python train.py --num_hidden_layers=18 --hidden_size=384 --num_attention_heads=6 --num_key_value_heads=1 --head_dim=64 --intermediate_size=1536 --vocab_size=2048 --hidden_act="gelu" --norm="layernorm" --norm_place="pre" --norm_eps=1e-06 --positions="rope" --rope_theta=15900.0 --rope_fraction=0.5 --qk_norm=false --attn_scale=0.125 --bias="none" --tie_word_embeddings=true --parallel_block=true --init="normal" --init_std_qkv=0.0207 --init_std_o=0.0207 --init_std_up=0.0207 --init_std_down=0.0 --optimizer="muon_variant" --learning_rate=0.00995 --beta1=0.9 --weight_decay=0.0 --lr_head=0.00492 --max_grad_norm=1.0 --warmup_steps=200 --schedule="wsd" --decay_fraction=0.534 --decay_shape="exp" --final_lr_fraction=0.05 --batch_tokens=65536 --max_seq_len=1024 --doc_mask=true --train_tokens=588500000 --max_steps=8980 --dataset="wikipedia_en"
MLP neurons of a small language model. Each row is named by its layer, matrix (up: input weights) and neuron, and shows model dimensions 64-159. Each number is 128 + 24 x the weight over its row's rms, rounded and kept within 0 to 255.
After each neuron's rows, "fires after" lists the tokens most often just before its 100 highest values on Wikipedia text that the model never trained on. A number after a token or word is its count.

L8.up93 [105 120 143 129 161 164  96 104 118 131 145 106 120 127 108 153 118 106 128 117 130 153 141 177 117 124 160 156 139  92 148 106 132 140 146 150 159 115 107 113 105 143 139 128 114 136 132  90 163 162 137 144 103 154 127 220  96 162 146 136 132 107 169 111  54 138 147  93 153 131 128 111 166  77 148 135 168 126 104 114 167 146 150  60 105 149  88  97 168 139 124 101 120 138 105 145]
fires after: "|" 28, ")" 13, "y" 11, "s" 5

L13.up196 [112 108 175  97 120 166 122 113 106 108 176 141 108  96  96 124 102  89 121 110  95 172 139 102 112 129 146 132 162 124 127 141 157 114 111 103 102 163 101  90 150 124  86 101 150 105 137 182 137 107 154 113 179 122 129  83 138 102 151 139  98 120 161 173 143 123 114 143  98 116 118 120 139 124 120 129 105 131 115 175 108 127 142 117 129 116 110 153 136 142 167 132  89  84 151 124]
fires after: "| " 100

L7.up556 [114 107 127 120 143 137 127  77 106 128 173 167 119 127 126 117 118  97 109 124 162  85 137 112 124 117  84 132 140 116 104 119 184  90 139 111  68 119 162 206 141 148 104 122 111 133 103 126  99 105 123 152 111 161 133 125 113  93 118 103 129 147  86 124 158 111 143 113 147 127 107 104 110 106 137 143 144 141 149 182 105  78 128 115  95  92 152 198 180 112 153 134 133 102 119 103]
fires after: "| " 57, "A" 8, "Mat" 6, "202" 5, "; " 5, ":" 4

L8.up172 [141 164 127 117 129 125 122 133 130 130  99  91  92 170 122 127 178 110 106 136 161 117 113 130 126 113 131 145 166 126  83 105 130 131 153 105 179 120 128 153 127  58 141 135 127  86  67 127 147 111 112 120 118 115 161 131 117 107 147 130 117 136  99  77 145 109 118 127 170 121 171 169 135 198  94 135 176 120 132 169 122 128 118 126 154  99 107 143 142 164 125 151 149 150 120  85]
fires after: "B" 19, "c" 15, "b" 10, "ri" 7, "bor" 5, "ag" 4

L7.up412 [158 123  98 123 127 127 150 126 142 104 153 131 117 141 100 118 143 140 141 101 168 125  96 128 112 146 143 152 107 102 122 168 116 139 111  97 160 164 163 130 156 107 124 107 135 162 129 124 118 101 145 133 109 141  94 189 139 146 121 114 139 155 152 143 128 107 108 135 100 168 151 156 159  96 103 171 174 123  77 129 159 120 165 105 117 100 107 162 163 134 139 109 111  90 115 104]
fires after: "|" 28, ")" 10, "y" 8, "." 8, "tion" 5

L14.up179 [126  91 144 118 128 127 148  73 127 119 128 138 131 115 130  99 124 114 164  84 109 103 131  78 106 129 110 125 112  97 108 119  93 145 183 112 100 125 160 111  96 115 115 124 133 152 101 101 114 112 118 141 142 138 124 143 152 147 105 142 124 125  78 144 119 108 132 152 145 145 139 125 110 103 128  95 134 123 131 126 166 104 113  82 144 110 127 153 148 146 144 127 160 136 148 171]
fires after: "| " 65, "J" 4

L7.up796 [174 136 107  85 134 165 128 133 164  99 138 156 123 124 191 127 164 135 133  98 143 125  91 130 102 140 128 117 143 138 140 129 132 100 124 107 130 127 156 150 115 100 116 141 174 151  90 141 162 100 123 109 131 136 169 118  87 157 129 118 157 160 159 164 101 118 113  78 133 117 111 133 125  84 141 151 112 154 127 159 110 140 116 148 149 123 179 110 156 108 103 128 125 134  92 130]
fires after: "|" 59, ")" 13, "." 10

L7.up72 [117 124 145  75 118 122  87 145 107 110 133 122 145 127 164  87 145  90 155 101 103 142 143 136 122 125 124 144  66 112 124 147 156 103 107 164 104 133 119 156 109 145 121 119 122 108 141 138  83 139 185 133  97 130 173 136 131 124 140 149 124 167 179 160 135 129 179 122  92 138 151 148  96 128 114 155 149 108 138  88 165 166 124 112 142 163 120 109 118 151 106 143 118 120 139 121]
fires after: ", " 37, ". " 8, "." 6, "of" 6, "tim" 4, "| " 4

L7.up853 [ 98 179 155 118 116 130 146 147 128 104 120  83 137 136 120 107 134 153 156 148 125  86 143 143 149 148 120 103 120 104 130 102 104 133  84 129 126 154 142 124 141 165 132  95 123 127 163  80 124 109 123  86 117 126 140 119 164 102 145  95 157 139 160 102 143 180 138 145 115 133 146 134 133 143 101 139 182 114 161 130 131 154 138 124 130 118 142  80 108 141 120 142 189 101 129 135]
fires after: ". " 26, "N" 13, "fin" 7, "C" 6, ", " 4, "\n\n" 4

L8.up568 [130 144  98 105 112 117 107 145 119 115 126  98 141 157 135 136 123 153 103 156 119 110 145 102 114 133 186 128  97 126 140 158 148 145 134 127 170 130 121 149 132 131 129 140  99 157 140 121 120 148 131 106  97 125 121 144 130 146 150 110 134 166 150  94 163 138 131 167 109 151 138  74 158 119 123 142 158 182 130 150 159 126 115 138 150 173  95 165 101 153 168 183 118 124 117 104]
fires after: "W" 21, "V" 10, "H" 9, "N" 9, "0" 5, "Wh" 5

L8.up1144 [115 103 135 147  95 166 107 196 144 128 122 107 101 148 133 115 134 162 107 154 111 129 114 112 133 130 134 102 157 125 116 123 117  93 167 161 111  86 121 144 150  98 118 118 128 164 132 126 119 141 110 138 116 134 124  86 149 178 155 132 134 118 143 135 142 109  90 116  96 167 124 134 171 127 171 153 135 129 116 129 113  95 162 162  99 137 154 120 120 103 133 128 106 147 169 110]
fires after: "S" 42, "." 15, ", " 5, "8" 4

L7.up1145 [147 127 120 108 133 172 126 150 129 104 146 154 121 148  95 135 157 149 149 112 121  97 105 108 111 127 128 171 174 132 111 152  99 104 155 135 129 135 128 124 133 145 108 118 116 102  94 119 126 147 163 130 140 115 105 113 156 160 123 143 103  98 131 137 159 133 107  98 155  78 103 138 101 130 104 128 155 160 130  94 124 119 129 166 150 156 155 145 104 127 114 122 138 120 145  55]
fires after: "a " 16, "u" 9, "wi" 8, "augh" 7, "— " 6, " " 5

L7.up860 [ 98 124  87 114 132 120 164 116 194 143 175 151 133 129 145 149 158 138 127 138 149 109  96 118 140 102 141 124 125 142 103 155 130 113 104 109 122 147 157 143 138 120 100 117 130 123 124 135 126 123 110 126 115 124  86 126 132  91 108 120 128  99 144 154 143 110 126 115 133 122 125 147  72 174 170  94 144 132 144 138 172 122 139 123 148 132 139 131 144 150 141 143 145 110 124 114]
fires after: "| " 88, "fin" 5, "ec" 4

L13.up1532 [126 146 147  68 160 123 118 174 147 106 142 159 147 111 128 131 127 117 135 116 156  91 151 134 113 111 138 113 157 169 150 112 117 172 189  98 128 153 145 134 113 109 106 135 128 159 109 130  78  95 142 121 113 146 134 115 168 168 123 137 119  82 113 143 110 124 137 116 103 144 139  96 131  89 137 162 122 112 131 127 116 137  85 116 131 104 139 170 118  93 119 143 107 113 166 173]
fires after: "199" 23, "198" 15, "200" 13, "| " 8, "\n" 7, "202" 5

L8.up304 [117 117 136 128 147 151 116 150 155 119 112 137 156 107  90 119 115 137 151 154 120 106 166 144 141 107 129 135 105 124 119 187 148 118 106 123 149 170 163 147 109  98 142 125  97 143 111 125 142  98 132 106 100 127  86 140 120 126 136 155 138 149 163 114  51 106 103 124 126 164 161 148 119 103 126 146 114 134 109 131 142 138 169 126 206 118 147 169 137 107 154 145 100 103 146 106]
fires after: "|" 33, ")" 15, "." 10

L7.up1289 [119 131  94 108 142 150 144  70 134 154 116 155 117 160  99 142 118 133 107 134 117 143 111 157 116 147  98 121 127 140 157 143 113 126 117 179 146 118 108  95 108 132 103 102 116 150 119 149 146  97 118 109 118 114 115 153 140 125 138 119 134 105 111 132  87 132 144 145 138 137 165 134  96  96 126 182 133  86  94 127 176 147 104 126 165 117 167 137 127 136  84 107 122 112 116 136]
fires after: "|" 33, "." 19, ")" 10, "re" 4

L7.up1185 [160  86 127 100 159 112 122 113 110 100 123 126 122 110 116  93 124  92 158 104 133 125 109 165  96 157 139 143 130 110 143 127 106 145 116 128 190 181 144 126 122 133 108 129 123 150 128 166 111 142 136 119 111 138 143 178 103 167 128 137 138 166 168 143 104 144  96 136 119 145 134 104 168 105  91 172  88 140  75 125  96 136 157 120 117 117 135 182 142 128 122 117 163 104 129  94]
fires after: "|" 25, ")" 12, "y" 7, "career" 4, "." 4, "ation" 4

L13.up1154 [143 114 119 129 142 156 107 129 118 156 134 117 143 106 138  83 102  89 147 102 114  83 153 127 114 148 119 118 149 113 104 142 124 153 133 136 123 163 107 106 140 131 161 168 127 145 118 128  94 155 133 102 146 122 141 144 135 136  87 168 113 137 131 121 146 181 100 191 146 148 141 102 134 132 166 117  80 102 113 104 162 120  96 117 146 123 130 106 179 115  98 144 150 135 133 130]
fires after: "| " 18, "on " 14, "On " 13, "a " 6, "; " 6, "io " 4

L8.up1433 [152 127 113 111  93 137 138 124 114  97 137 114 113 130 167 128 151 122 161 126 118 112 106  98 142 148 114 111  92 116 132  96 117 104  86  88 109 107 123 154 136 104 124 100 171 161 126 162 125  90 130 135  98 135 128 162  95 128 125 140 135 154  74  92 102  89 118 105  95 120 124 132 141  96 134  56 156 139 126 125 171 129 116 100 130 126 167 105 118 140 117 141 109 126 113 151]
fires after: "|" 79, "a" 4

L14.up857 [140 120 130 118 169 115 138 159 131  87 169 134 107 143 152 106 128 164 190 122 130 154 134 185 126  96 153 117 119 151 160 123 155 101 130 135 141 136 165 165 133 127 110 121 113 144 135 124 142 100 103 132 115 141 131  70 149 142 129 176 119 122 143 109 112 131 112 118 146 160 116 150 114 136 164 186 117 106 126 128 156 146 153 102 111 118 162  83 131 105 113 151  92 139  98 121]
fires after: "| " 19, "." 17, ". " 13, "\n" 11, ", " 9, "(" 6

L7.up848 [121  84 127 124 151 126 166 148  98 117 119 192  66  90 133 120 133 117 130 121 105  94 154 154 139 110 144 132 128 138  82 117 150 176 129 125 156 148 161 124 155 174 129 113 141  82 118 100  97 113 159 157 122 138 105 123 103 102 134 138 116 141  88 120 127 135  81  85 125 178 120 158 137  90 137 145 152 136 141 131 124 121 105  97 134 143 145 107 118 157 101 143 122 150  64 138]
fires after: "foot" 25, "ograph" 10, "are" 8, "prof" 7, "care" 6, "li" 4

L8.up1486 [169 126 116 144 121 136 136 121 151  57 140 120  97 121 148  96 171 135 137  56 118 127 127 156 136 141 171 144  83 113 122 137 114 132 130 127 166 151 132 132 124 127 110 161  98 135 145 155 121 130 126 127 109 119 117 169 124 132 117 105 133 137 162 157  65 103 102 118 135 152 114 133 170  82 111 146 163 100  97 127 121 115 130 111 125 108 133 146 193 146 137 111 117 123 137 108]
fires after: "|" 18, "y" 17, "tion" 9, "y " 6

L7.up985 [ 88 161 149 158 194 108 117 112 131 144 146 117 147 139 135 158 121  95 131 109 133 169 145 138  80 128  84  62 105 108 124 133  94 129 106  85 154 133  93 119 115 150 108 101 122 140  96 121 107 135  93 144  74 153 100 160 118 132 118 100 136 122 116 113 107 139 155 126 123 180 163 139 151 105 146 126 117 109 139 156 111 107 149  97 130 135 146 115 152 104 148 101 102 154 148 113]
fires after: "gr" 13, "ar" 10, "58" 8, "cl" 8, "Gr" 6, "8" 5

L7.up481 [154 100 126 127 148 114 110 113 117  78 132 142 113 136 172 101 155  90 105 103 142 121 131 162 132 145 123 117 117 110 141 116 138 179 143  80 148 131 136 139 125 113  99 128 141  99 128 161 114 154 130 121 128  82 128 110 139 147 117 138 135 144 116 124 131 140 117 123 114 169 133 186 120  94  95 107 200 163 120 116 139 149 152 131 107 140  86 205 111 138 118 120 176 101 147 114]
fires after: "y" 18, "tion" 10, "ation" 7, "y " 7, "fe" 6, "career" 5

L14.up1399 [139 132 110  87 159 129 127 121 112  56 122 116 171 189 127 136  94 124 109 100 130 123 109 109 147 123 100 127 146 117 100 133 162 107 113 109 108 115 171 154 120 162 133 136 104  98 119 100 142 154 110 134 156 164 170 104  89 101  93 118 177 149 103 124 154 122  85 133  85 111 131  92 149  73 166 115  94 151 156 124 112 126 159 145 115 106 134 158 161 118 101 106 149 100 141 155]
fires after: "." 23, "| " 22, "," 15, ":" 10

L7.up385 [169 152 101 138 148 130 121 112 109  81 130 105  93 118 123  88 175 130 132  81 124 109  86 158 117 148 118 127  76 108 166 134 106 148 132 100 174 153 146 154 182 108 125 158 125 134 117 133 137 117 128 151  98 143 126 174 122 133 104 113 141 153 191 155 108 101  91 129 113 163 128 131 120 123  99 148 165  97  79 117 140 101 136 123 111  92  87 157 172 143 150 122 106 122  99 124]
fires after: "|" 25, "y" 14, "tion" 8, "ing" 5

L7.up1317 [101 128 108  92  88  88  95  99 170 110 104 141 106 183 129 146 133 147 143 110 118 127 129 155 132 137 101 132 108 129 108 173 102  71 143 138 158 109 116 122 153 149  97 160 126 105 118 131 127 106 110 155 124 104 145 152 119 105 132 128 148 115 108 142 125 137  85 118 109 132 148 125 116 130 174 123 103 140 129 109 164 124 137 154 152 138 108 133 130 140 161 124 125 101 100 107]
fires after: "| " 22, "in" 10, "for" 6, "ex" 4, "of" 4, "en" 4

L14.up590 [115 119 150 109 125 120 118 106 140 115 113 145 117 100 114 138 130 103  91 102 115 150 138 112 112 126 122 174 131 149 125 135 133  85 133 170 126 178 169  89  97 113 138 130 143 119 117 149  97 143 150  87 122 101 120  89 154 155 115  94 106 126 203 162 158  94  83 170 129 146 151 213 102 111 129 137 123 138 135 180 130 131 123 113 113 134  95 172 106 144 127 109 164 139 143 138]
fires after: "| " 40, ": " 7, "$" 6